{"rope_fraction": 1.0, "bias": "none", "init": "normal", "beta1": 0.9, "lr_head": 0.00615}
MLP neurons of a small language model. Each row is named by its layer, matrix (gate and up: input weights) and neuron, and shows model dimensions 48-143. Each number is 128 + 24 x the weight over its row's rms, rounded and kept within 0 to 255. Numbers have three digits each. A neuron's up and down rows have the sign that makes its largest values positive.
A block is one neuron, or neurons of one layer that tend to fire together. After each block is what it responds to, as a language model described it from the Wikipedia text at the highest values.

L2.gate249:115079148101130098132115131125117120147110108111115140142163100146158121116134105131095138118137119141125126104119120109149186143136130145148102141097171094120123148140146101144142134137102076184159133090140128093103104160110128102127119105122144101144171114114136126127099130155101099155
L2.up249:129080119170090134095156141141128123129155154113094106089132088090109148145099094136084138134135146131122137099090119091124112090114156122110137119182147135211128153133134136092131089110099124141116116106099128114206112108129139120163099153146171128118140116142117124123097130135148094138
L2.gate503:131133148135137078096119113145164137164116125084159138117107093119154133113117122146118136156094134123112119088174157102163139082097109183189108158104151119120129177153121114148163153117117136142158119148134159110115118134131120136128150115132142120122083092128146094140137111138095117155
L2.up503:113085115119135071126175148154129137071128121138130113165153117107126173104138097103113112101131190157121140113094120111159159156143119159160136158154122116093126123165122100112119126131109086092167090131122117113088123099167078167110057120117126143126103107147113154140148151149106193168
L2.gate794:147180112127103108045161105117168117131096146149118128131125119065140148107141143119079120096096141088168151145127115108156165116172158132128118131151143162117124131122170080127137108123108094111145135140122156136131146147138105139086118153129131105126115170101169133093109127121110087131
L2.up794:109110119120151123109104108124115100100118161170109108098160094138124121108150114130088151170118161119137074158117088136146136109123136153150151121130118102156131133125187111144137141140103085118088102126125126089155112110131147114132120135119152073133129066111092102142136133147120137133
L2.gate1121:122090152137078095111132108155145100136111106129153098137150118215124143130134122127158155134127105134129119102117108087132126132133111148136102097139132092083110140126147137131163158082140110177142149127126094120096112157142155131166105154110173101130123140129155142180123135143119111111
L2.up1121:099079150126100086128154115096152162154147127141135117150150133111106161119108164149102123114115130142093113083114091112152165120141153163124142146117144101121105140147116153147126168134122101118086135148108106130109127110144150099156147151154159097111132150107119147133125088151121115087
Description: Two-digit numbers in pipe-delimited sports tables and election results, such as goals-against, points or vote percentages (49, 24, 28.2); weaker on "there".

L4.gate194:118120112134107141130150144141171104150113133122117143100137096134122113127107138150114129141144152151121088147099117163133117106170080127202113088092139139160143144127164083137133099132128069147130155064097130129116096144116133131138100136110123113146138177120110111160141131135145135103
L4.up194:158132087122104109137161112116129118133154133103143110126137115145134144141141156147120120115183142121110110133115143143143115154080140132113140112181141152165133122134103145160107073174098082135106146119137128105104128077109148144154140149102119138112134163123123115152134131111167099115
L4.gate340:124097140144090120090162126131120088167066111101109144153147127147095126094165107127133132113130088142139110120116159104117114134118115136135116128082122136136150152140180098135118109115132132119148138124152117120153092125113103118158079146106134102138127109120083116174104138170138119085
L4.up340:112148126120144151131156144159091152114137141164124138114121153158070173168115110121142142133104067149097176150151133132133123146088140151110074083152095116135126129144140059140102086147102133079140169124151085119121185119088100065141161162111160118092115133155111116128156164108103146124
Description: Leading space tokens opening indented sub-lines in lists, match reports and tables, e.g. before "- Director", "Qarabağ:", or an empty cell before "Liberal Democrats".

L2.gate602:106099179175150094134140161105155137128115128099111151139087134106132119113124062112167135144158118135101165087093142079175143135137087125141129163121112129128097130161126122155110111100083172135085094134091110126120134141098114106117115124157112121109149099115157139096106118177120146148
L2.up602:119099109143176142136102153109119137167135099115110162145107159085127084166124098147104103097103107166113114121096124169113109137140118126160130117123128123142110133142100126113125119158103129141120128159120163137131132092124159121107140089112114128129094135135086102104181175160140101121
L2.gate692:113104173139174135151078106121160112125174116129151125127140121121159122174111149133105125104126116117139158123173071128138135080155169121147105112154124086126127114116081121151124110105140095102123146100134149163155116094096152121151121098091139125160124092134143088092137144122117088092
L2.up692:130123135130147073119130130124124136154086076122116154149093176134132121108156087093174106144128122141118137165134157092173075122160138106112127126143109107075132127146127108146120168147098082114130142111119137102111135163126111147163128114109158128129124122118133138143166144166104139079
L2.gate972:104112102157111136122124135119116150155123175151143133148180116136112092185138152125124154123139132133102113078119130122147131117153135152129160132120175145115159195089114154113114143122108142089154151165116148107111160122146163114148088087131126151121129110120170097147115150138107079123
L2.up972:100103145150149162153124108110114131115144115145139181116127152148093094120133089111125137124141085117162139117127144134121122082103091127151129146120148109133120139151133095090096114136115071164140115104107180108157143122073144128098131115146108090096181113119130146127134156133118119120
L2.gate1103:209121125155135141155103135104097134124154131128107156106168138112086091148155149122132101120138129117159103140132132137143110114127144137136121105098154117111163117162100127082149131084129119137105130165120124107082148151122119118121147170085119147151156111108169092180127124141178122142
L2.up1103:100182113134130142132088115129125145102113134140124136160150171104109103100130159120141102114117097121154149096150144121176156101162095134150125100122116090133138103172135107150129111122097121125135122150108121140102130132094132150140127105144111159106135133116073158159169159120162094083
Description: Fractional digits right after a decimal point in numeric tables and stats, such as sports results, vote shares and ERAs (6.55, 27.44, 3.86).

L6.gate274:113110154082138116151097098137113136114145082117130165135152208136126129128126113116129171142104114178147136128111151108141152104158132116131107152149153110131125109144135117162154119077123158128146117132113158137136127155161113151109111165162151168133118141089134093139114123173100091109
L6.up274:105127141111166164131135090102116093097131114103088099158109136105116128135133125138145157124180134152114153096151078078113123115104145137135151107142160156148141130151131112099099134162143121157125088092122123150109087134142120104162099134150117131130169129159143074130118106175120120131
L6.gate297:093157145092110083128138114082122085107155108120138109139093100122113094124116108158104156166161127148125127100122118092161147092185099175201097146153112131139137110115162093110161106084136134118111094085167129128148125140098152140139050153151119143114097103175118118112119108114131155098
L6.up297:122144137160123150102126118123126125127172187153089118144097154155111101133142144097140093108152065138127175140129143142099188127093127091151144118088171134103187141108127101132111109115160143153117087139094156139107081112164085081122113088144078126118144116109104104123119128167087144157
L6.gate430:163111132114070144097093129140140109121148131112138160098127140122143114178129126108121172128155139165145124107161107113134127168109131115126147139168112102122086152170150113137091106101097128097135161080132120136165113087193132158123122127146154115102164118146096095087096117142132134120
L6.up430:116126121053099089148145088146158133117139140132123126108124136132123110110120121124055129139124100134146114161094143101120132109126152152157155134125090146135134156176107091147099166118117131112101114112146150103104108163075114134117125124143142133142127089093125138136106143150116104114
L6.gate581:149182147119145129126099138143105141140128117108143123158127080166133146146145137129121159127133163143140150157130169152104180134164163108116116100103153117144130120108138148164160132129170148121147094117133131140118115121175136122118184137123118147146135158156135127143123145122132125098
L6.up581:158160104093131072133118078120142130099088146154117142134124124102114131167131100150100122124080129120156144114140202127121128138110163111081098131144125131170114122141163114172118112156147118120127113155096159118118143113168094137139114147112136074101162149175151111150123128123103124146
L6.gate599:091150128130146103129150138139072152123122097129102096072146142106117136118128124104139149168126095124112141099146125078131133113125100140140129146088134073132106150151177082138133127124119140133125093122092118108108087160132104096149104113113145112112109092133107110104074122155112118119
L6.up599:109151134130179116136139161156107146099140146111131138132187135116113106165114117122096156134105119133135157092114133095147149137149113088119125114111147087133097113147165093177177140124113149124126101127163133141102123130121094131142140112152144117132114106083090126130099084149130117120
L6.gate628:162119119089148132094112106110142111144136102118108108116133157127107083102108100163094157109128168127118132127099139082155135094100117131161135109163132133114088157145128058167139122145105139139110093126117112110124165123090101134107090137184155128137131103113150097142120119122133159138
L6.up628:097099121125110097168125129136116141126135172144117110107104150163124139110128095130152141132104153165118135104181140157134114143151113105139134151131158131174122107129164095106078085135112094134141123160129150116083125116194154135131101163116140126099077112120161149126137104102092129075
L6.gate985:135157142178153122119117116143115112138116094108120185139102122161142121127135123150146142155114103115134123116132137106145089100130093126123116156112140099123103122161126109105120176094119128141136144104124131172072117114127108100110120103100147123130143111160120104186121123146153139102
L6.up985:155125132189139146120115114176113120135139082120120165150146155157164153159140128131121123162090144143130089119150132169114083111069102135125123127122138099100118121155126136141134118090123124121109177144106112182111121108057107075134110088125104100138156160165102098165132139112151151092
L6.gate1139:104129092148114141116163125126136114117104119093118160132111080103168147137111138122122131108156151151090126157130104106120146126131083128167103099106089105110141101146130121136140161079121119133130140116090136160124164079160165136170149128158111118167136144137106095143126111116145172154
L6.up1139:112122074124149135085142124109120091152141160113099114148177158108129139156155138131121133099098109156120145157149123158121109149094105133156150098059078157097141141136145114155121127110121119097137165164112134130164135152165117148156130056118109112084155159139080115166135117127128084133
Description: Mostly the blank indent starting the second team's scorer line in football match reports, e.g. "Sabah: Rodríguez"; also scattered mid-sentence words like to, with, did.

L4.gate223:147169138134161100130073110132105123131152126141108126150143135128130126100117106086110123169130176129129138119138097138153140104097128148088103121113148163153109127153122127144107103127178117093150092152133127103157110162184142151178124124141121120095155124113138101126104170129153109103
L4.up223:137146126111169088151139109127120117127137115148122131122137112082108158133086151110110082154081147150157132166106114151119131167100161157117132146126138132173121146114152130110125118159139103096111123157127148107121128115116117099096139083123140126111159115154086117157175176079124135103
L4.gate960:152095100151157095119125097148158147138127123146095138111155119131130133134147128130102108185169113105113135123108145145115165093097108095123103128092137083140114148108170122080100151111125113147109109113068155124114127166130124110174114110130131121131162097107119127157133190148075156147
L4.up960:127161116100155061155124154149105135124098108104160103136150143118138151156120145149129131133091147146132137132166095097110122163106194104148136130101099128140113155084147146141122105106155193095156149131148173151125120154119129136148131120147089153052109149147108111126139134111158136146
Description: Commas, pipes and semicolons ending an item in a list, table row or date/number range, e.g. "April 2015," "2 x 36p," "51.17% |".

L4.gate708:070132143131166153119119142159172114122138109137114122134122126147171117120151073112116116136146150117128161137140151152181078144111092149127114106142122145118158158146180074100117166168134115193097129094139109131147139116182132130126116135133125104116122114103090135109131106133115114078
L4.up708:138131094118110135125138086118141156128069117126111113139088123174143156096159125098114134080168105158145142127141156146098130130156115105117172084134109152109131148113132111083104120119158149136103141110136114127161136091092128151124086133101147163160144180143134124165136120108091185129
L4.gate1047:149132130173090138159085148096145136116171115132123092125130129129124064088160106044106157104154104102127161130129126109128130121135100085096116122107112125115095127114165122126163150160112161138110153113097117165170078147110148177123163110169152138084136123128122161115111122143142129158
L4.up1047:077142155157091154149175157104127161095126134098085102096126068140123157157094106105137123140148109178119098109124132139122116109098126163100141136165095125123139158152120135123114167134109167118079174120139072156092149119153129139086146115143176155118092137137147125153117093143125181103
Description: The "s" closing a decade after a year, like 1970s, 2000s, mid-90s; weaker on possessive 's and words like Public, National, following.

L6.gate396:110123120149125163123115113105182152175107092148123159123130087118142123131131120128123136119131144123092099095131140109144147130154104111134147071142145124122103127126148120142157132153102153148105120085087102171157145118117110119139149110129066117125113132123085137111149163135140158113
L6.up396:139116170145095149104137153173156126146160127122121162150114099124132096124134114140117127148123140130140138147123152112134106106136145124067200106138104137087078145139096160126131124118106133122123116122118126108122145106147122168145083166143152108140116131123099091161091178089187120152
L6.gate516:136140113137100167112138155139142149188118148162120086100128106124107064124113090128120152122119143103060139112116172114115099110100155118124157118131141131096129132103123136127134134122129144134138130070171133174138128099135147094106142152106147126118138171130189117139125124138095158092
L6.up516:139132119146134119149134119112079120131131087175123115154109075141086103092108114144121131134135150140089139127138108119109128124144142146128148117106087092133111138121176134083131115109109161140083114129162150115171148109122142114116147129134109128185156095146154128107162139116095166112
L6.gate709:135111120157108137125101123109132131183170090151118098148162124111122097145105065111141121139184104147121120058127138115137131111119125100133128167149123095137117133118101117117125121139105147147143149112140148093152129144116140084142141114174128110143128142120186116126160123152151132147
L6.up709:118081154145127099133151184111133131128146141150138166142126163123131106128143130154132117171157140133133122071158134153154124127098100087115124123102142111161139139100166110083125172138129099136128105096149167121163184144102123113100115162125134133095114111173118102115182132122110143118
L6.gate715:101138107142131138094158171154112111147133103161126079129135103115101105106154113122121131148135134121100136092102133130090125117143167158133126104169098147130136111105164091135120140112124117119130146137135130203159119128153154165158189116144096131176148139148108114145109166119127157125
L6.up715:145142155133141130131119146125140173136163154101072131126093047131063087196132100123103140129141134131166112130136130107142132096112121168122086060111113124121086105126134132112154147122075149115077085102144109114117149141112132113110094121126108107140132122103154126182118146133135133141
L6.gate945:142121100186120116089118118130130109118095111140085122123137117133138129164102114126090121124117107161179172126120136138161115124184148201115131090158130127100116130133094117106146172129102098108041138115138135133165118106084148115121163118109163139150121131142139118116124116158119142144
L6.up945:175122140167104106116117157147140158132155098108139100157118110139132101130148108115114136103127133148142133107143126134092151129124116152105150156083125137070129127079122131120127131183100135149183133124096113134154111145147169120118148136100109144165087111163156137072146101089168138151
L6.gate996:121161136117103135177129125137146110152150083146143118136121138124120087108137107101171118148141167146086170147101140100124107097100115174108121076131120151128130133143157074150122067136115132125139157116146083106152153102129120105126087149129119108165178094145151154118162124111138133122
L6.up996:137128110131114165108090107175117124157129107149121130144133096120138082110073111150145114131100113138122125120180144121113151114140117127102121116100138140159131136130128149148129151138151158125139133153148106144150154133151158080174142143132125143123120058143164157134136153132154151094
L6.gate1246:132113098128094150115141106088090121161184115104143132142139134131147105088147124143146085130124114142094146134125155121122149111109094133135122122119131074140140115111154097150128097075144121160145132085123064132163101161149112121095133135071134103152155128137149167148138127157120095127
L6.up1246:096108110128125139165186108128082133130172160146140099120155085107172103132129081145134112127171170129126129119136160108117173135074116123125152134148118113108133122122140097162115124124163126139120121115141123134146103135152102082085113114122146111185105125101134138134116113157154099098
L6.gate1305:140107119134137107137126109144112146144100078140102125139105138110136130131091097148131118170109123109129178136143179103132132121165162097110134121121096130148105178114175132132128182144132140155113155132146123111135135117152150148138122152149097124146130123088138126137142137163099111130
L6.up1305:091127156119144129112186137107130121101124083138160180145124173103180114107128122140106126133116147093130123106159128101135113140123139162126151113146125173125119132120141116106118119140122116166124135065109144106128139119132123130112115143124109150146164105128153129090148148129173152153
Description: Words opening or continuing a formal organization or event name, such as National in National Register, International, World Championships, of in Bureau of.

L6.gate96:160111140141133137127103118154168150123129162153129142107055134095136163112148119144101137114136135096122127079134072124101129132142171096120080164151124160105146112099122059099117130124117098153147137101146070139107088118088128094132136143114098123119131132124128148150188125143119123088
L6.up96:093172151135128177144118120103096086115144119187143121138161124140174124104141109139191157130120138153122117136126107104100084128130096189131112107157107116128138103067150121110080116119119128108152127113139110105124167114152122142157148128145168149124130136179125149107052128135131135111
L6.gate206:136081124078134164133103188112147122132122107157117136124110129099100149150082083134171114135103131119106143114112118111160141138123144100111107113163131184165124122170159121069136102163156137115133131101103143097154138123110063099084152166132102132089148116112095123134169146126115117138
L6.up206:142142126124096092132088098128124124129094154174079149119109112151116102102129112074109105109093087123104153100179209103121077110145135133131130130164131139101130121122151136091051136132108094107132129076104143100130156170104163107161128136123151139160149140121130152101170146095096184111
L6.gate318:150151169135130147083102110171177099112132120163128134142112120139104155129175147102123122147136188161110100141122104127108181111109149140166124139087145062137160094130131095099121118145142143111107094105121155152127127147111120093170112125129094101154139119108074108115146149138147140187
L6.up318:111118124163083137113157170152146165105110126158143088095112169131158137065164125110121097086148108153130122100108126124137090093143131141121161124116103138081087147130124110136155165147137089105110082115107120169132122166109135174050113157158110089139125133133156116148106139111165143091
L6.gate666:127111130145120180132152114152131086095123151116113061131116147153102119154135118146117118136121108129133108104135140123078181139158116136146108136131158157131154117133155063130111170151139088119152141107101112146104121109136129134109129149126095130110131157154088137159116116103138152086
L6.up666:107136177106124101149132148126118097124126106160116141127113136152141082086152136089105140125129143154137143149118128109128143108102124079124141128127135120118109141112118090141101150186139127123077118095155083142118110130120130087098080108126098132100127103086142146150138137122146126116
L6.gate699:105100150128129110150074153137160116142137145079134087131132147128113092148133105144120169105101126105102111125131082135130121105108136136174128083133142121099170149190147073124096154116131157114145101101133160132158137103131154141100175111112129120125123173091135125131132092142161149121
L6.up699:084147102136159150113138160150126149168158175103108130112123062131102155125137087129079132150158135124121081143101135141113130142142123153146142129185132165130166127127142084114125155131101107141122111125161124107109117114095085131118150153149103112121106160110117107086117154070161141143
L6.gate794:116091127106149150176110119107117129116115149144086104091174159126131151135153098119137130161143166073151107129129158104094103129107098125155125113147100113092152133169126094127117115139134149110119102080138121142104094138179138126097109104154142111132136146156132124102107120147159086134
L6.up794:152090121118147130140086114109068119157069128136133139156165103163140082159138141122113150114119091135092132111145098074078105111101164128124106127132129153147148114130131129160138153145121167129138169108147087142134105200134144061145134100162110145132143124150151130130147129132117144134
L6.gate853:140134127125123089083113078185141134150102147118151101154153102154100122105132159119169097147097070140111151110154105135128127140142147146122140119125170138121181067113136085126099134145143152111096134143128148119148142154101161138144103125153063120142129107118138136129162161155174161137
L6.up853:155124111156135116138113102120113117099117144134084158118141120159118136076148157131100129120123137139147119147118107133153132097133114103141116098121137121163099126168150123136126163158095144156067102142133156186120139156120108121121138126138071115134150091156118118156146146093117160166
L6.gate1300:126132144123127128112128125146122155139118062092108086125117087148103106064090136136084134138145132154144163163116094090153160141142130160142113095144135104101158143108112116097148087160097166074088119109143147122123146113117140117084138115109129089117102129120113153118175125115143145177
L6.up1300:120159136149101112091120149127125122114144172120167138160100137118140148096129110151152120122140144114151108152103121101095103111123179137118107131123143159078100143128141144093164117112141125146120142109117133120131158125144071137105125134151133135158128134132122121114112129130149116151
Description: Connectors like and, commas or hyphens right after a first occupation or descriptor, before a second one, as in engineer and politician, singer, songwriter.

L6.gate57:119092164153083117117088134139154142160149138096100133117123118129096097153181099114137133152181134111114104116065135089121176135114110113161146117125117123172129118132153119146157112121115172121128146066104140154113108148141149142133158110124143145141183134102107180152134165139145065116
L6.up57:134131134133116134161142134156130137091130156116168120119150134144152136142167083122129099130179113099158162135135117138171104154136146127119131101140089072139099139160095133098068145128129147138060138127121126121130127154123128165134114185133123073123127151083115135131142162130120150174
L6.gate418:141142125135135124132080098136141100131124120102108106108088136128093144148150058097138123078121134124128124175130158137165128085162152150166077162156124142097122122142110122085142147146127109124129129129122125132129121172141143109119133146105130118125085099164097178121121152154101113108
L6.up418:094129129072118119128120117111158154143141145119127129125121073130099101144171128126129121145120137136156105096108119143152142132136145143105144124108094138125132127181130137112171126129153136180127099143085133143139111104150090167129147113119111115169175132128124177109109146115185127152
L6.gate490:112074128081147101168135126103127145141111117110151132106121141137114106154142136113114136180119141113098088144131138140103123131168142126104111118118111199109159114147151116074126122158109093132106117100159089156131072125121100146141150120151101160125193118123131151135115163081164142101
L6.up490:119126159124146149170103106099129140125119156118136126142138126161130144139145135130095134152146140108125105130132115155152141173131174114125140104194128141134163092139215145099099100094161082149125083166085130135146111146120128151109145145147122124131111085147109149165115141105134105127
L6.gate505:053133170090111103134184135102135136110168165167116105099153157175082146115087169130130116147095103136158164086151158129145133119176110130120156112106161163139135156101163101139141131155156123104134107123121097111124154132131105115158111101153131135100119126139135122119146141143127192157
L6.up505:103147191156109158122190137150118130167116102153123144108112167095151159131103143129146104101169135106105170100130135103096168143121131155125143096122109101108149155105126149131127122104143138115133140133092121111106110151133159114158108134146110120099128123149122127127111090156140154108
L6.gate795:095080135138113095133123131135097110129116151127149136135100123142106167111098151123106078149160137139163137160149114147140161105135152116093138108148121139135112099135143154110107126122073064089107092129087137111115151137114151099157099118154116114121149131134092127100166121124132106146
L6.up795:150130101111164138124131101153131158102109139096130111153131116108093121112138147120136117136157102119152083142121110160144138118140170140164130139098151140145099132090133102166132101154150095154139164104172148143088142107092110110165171153110133165117118129121085160092136123124136079108
L6.gate929:147102142142119118080147127105116117158190121161125139105130134113132098157112146091158120156109112107101105125150177127133149144164110161130126155114137081131145112104214138116107133143126114133113096155150105136085138141121077130162123123131135126128109092110119126164131153093125138152
L6.up929:178123171151119091137140121118128143157135157115154121122059158119164140093144125105098131132143133118129125130127161118119105150119094105123118161125148120065166162123142127103122145122100104131134097125134087160085122138073072110142147157135168157102112137138121120127142087134139135138
L6.gate1195:099091140121119120136105109139152113108165109152161131150175120123124118148160069135104091201128135154138106106114154142087135116117130106174141125112147146106168168161131065089167111133123097114144136079158113148156085118158162113160140131092121146145162095153114120134159114166128094110
L6.up1195:130092114121120119128157086098161175170138123125117151125125116103093130135143159093199107146105138113173101167126117136132128148096119141162125146148073112114114142104176156111117161055129138149121109125156136150123134132127119141096125137139094159115122130148119152145142150116163118111
L6.gate1279:129147090144152151125172105121111110126144139134157139142143126164116127100137110124167128166140133107105041126159147144119096159135095152155123128137130144150152096140130119117155132154129142145120117176133135165105132130109132114087139119183111136122141134083088097100144111141161134153
L6.up1279:160140136166111126123127046121114143135117120152139122103156118130122136152119145151134161155151130135144138162087115125112184109112119143092114137147128079082100139117171148112123139177105128114125177173103145126112163108112119127117130167127167119141134096135106158129140127143108119139
Description: Commas and "and" after a list item or digit group, where more items or digits follow, e.g. "9 secondary schools, 9…", "326,823", "1,200 and".

L2.gate722:156128166151156101111113173060135112204095107129126127194098145139172150084136190113156133144107076129101157138171114168087100114118114112117101163111153112139142168117202132141106144138137136132155142136110132118104109154131133095159147114107128136143175127138157127130164143122111153144
L2.up722:125155129116161122179113164046124131117113166141156129158088186092125156127107138101180148125093118135129123130120140148103122188115117136145109163114125139085137128117176109155112140121132146120100158082125092146102142170138105108144138143120145133087125115147091129127132116132120091123
L2.gate878:121167158126130105131128139148134081133124105152109115137155132091135115131131144094127127138148140124135133170086087174149110172103118128154108134150101129127138146082118153110144118092124106144115122067141129103123111151127161147117167102118130145102132162132113103100102149096153152122
L2.up878:128160151122112047131109133123100080078087153153150154173148135104127112123135113127127134175103125084139140129121107154141164103111103130077135159104112133115146098141127133143135128119134161113137182085120135204100121112181122123152103110125099126140156098114146118148152131140094142153
L2.gate897:115123113122130100089109112170129146111100174077157123137089121088126108110130124085120150159120113136098124107099157153157122132140145112113141159165136153092119142133109131150109132152143140160107103140141112119111121085146123146100136182108134110141143110109083143117178093154144130166
L2.up897:139116138106127104151145145147106157159123133116146108144162116142134141114137080069106129128178138126148136175095099134084147106175171112138122140160116162127161106131148130191166116167108144142099117142118117060133130101111136095122123138166149142131099118152145130137115123165150172112
L2.gate934:091116110151144165113151149157133143135159124127126141129148135157120140120115104110107122113112103132137088096091155133119165117171108126097146138102120107096091128114115092137144132126136110193129108135163146137133085095119141125145135139134119104130183151124103123140133109149157131093
L2.up934:122126139120122134133111129160124095103119091147128094130087101100153138111145123149118086126153135106122115113126089115164139137170207111109149129153129096099117142164117126113136124104218140103166139121136164102096168150132164176160105156136133143121143128137129130142143137137137094107
Description: Connective words joining two terms, strongest for than after comparatives (more than, higher than), also and, &, as, like, including.

L2.gate243:146150122103105157136112067121097169135086157130138133086134076109102138101108102113144141133138117170167128130154154155119132107134128119134135123142159133141154140106097113128177117079140097135095127126114098072097138115149115069118120184127085117129148171134068106114136128099146138129
L2.up243:137133109076078119133167096145101154134103119141099121127123154100133181152152124159110127150148155134128089132167167125144092131176132108112097155109099121171112119100133131120125111102105100160136120188114097151117133107198194120102109132115145126163136148158125183126137121139174147156
L2.gate604:099133146093098170173084120121126131108110112150158102144108123105155098099114172117163158112118098124106143151122116136161139129137120107094127132127145118096079121084166147136099140139123166165107080088142119129129114123138138127130102139145124172148099123108177137125130136100155116117
L2.up604:111108146110129156182069145110115110135111121130134137140149129145137113122115109108120092130137137160137125127136121146147162116132110099104142135119130160175136121117105136108123142127100184168073134136112122102125128134141138128081119127126124113169102131115118120105128074129158131132
L2.gate755:114158096088103125155101138181151149101141079107110102131077124156136124116148114154139088106098117110168141115163119109172109104141113134143128158195178132091093124127124138099128129127144151181150116130130102128144137126156115177145119142138128138165147158130150153134127131132129151137
L2.up755:126137119128097166126145101160138133064131130139108094136139114149122122090090117121151121131144154131124110115131166102131107116135118189106141112122121107092125102073166111086110094130169151159131135109135132127115138109113116144212148162128090160120156120111132151103142096103153146126
L2.gate1311:157136121127134125120129087133111122154159124112144138144104126123102129140121172124165148151090134109141139156145138126206132088115138097138105153128155108110144136127124139172121139167114096102129181107135141115120127136172168149142130168118117146146145117103135119144148137127139101115
L2.up1311:133065115148136113163136130096124137105143126123095129109149159131106115129147142167141117176133121141129141112146137100138140163166121136129125109112123160130142080155116148144116128167131147114153162114140113113160101127084128151137091096113163125177136121144125166167157127112158179133
Description: Nationality or country adjectives, often after "the" or "a", such as Vietnamese, Danish, and Russian; also federal, national, and military modifiers.

L4.gate721:143112144153118071133109158135106153155116094140115132122092104150137148116124115180163107122113125126144123121129146116107066128119110145115180105123107094097148143135159136111126127104052129125109110146098097146154132156149147111123119125122117111087180110152145147130099179176124109139
L4.up721:127140143125184116111125155117107152101166194156133154100102119152151118126140129184146133119116167073115131151120157135145099071169140174136105149181141153152097163143152126122134124149146158120145095141150152092133144184143124120151146153147110137113125145123124173125146137116104105085
L4.gate1295:079167169111126155084109152168152123151148117132145121094162128142127121115154099106104142112125095131162139107130119121159088070153177086174112103153131138111130123090114129140114127110142142117127125100134076136118122146104127126073151153156133135128116196114166172083103132148141139126
L4.up1295:079119154133110135120152187151130123140130152101103141152173165138134122150139128122122092109155127135136161124135106114130096107116113130147125150147124144073157170097141098130132138121133151136116141135106119114138097129117145099124144107109133126132158148115135124118125122079122074110
Description: Fires on "and" (also or, &, to) joining two names or nouns, as in Tom and Jerry, Peter and Andrew, England and Wales.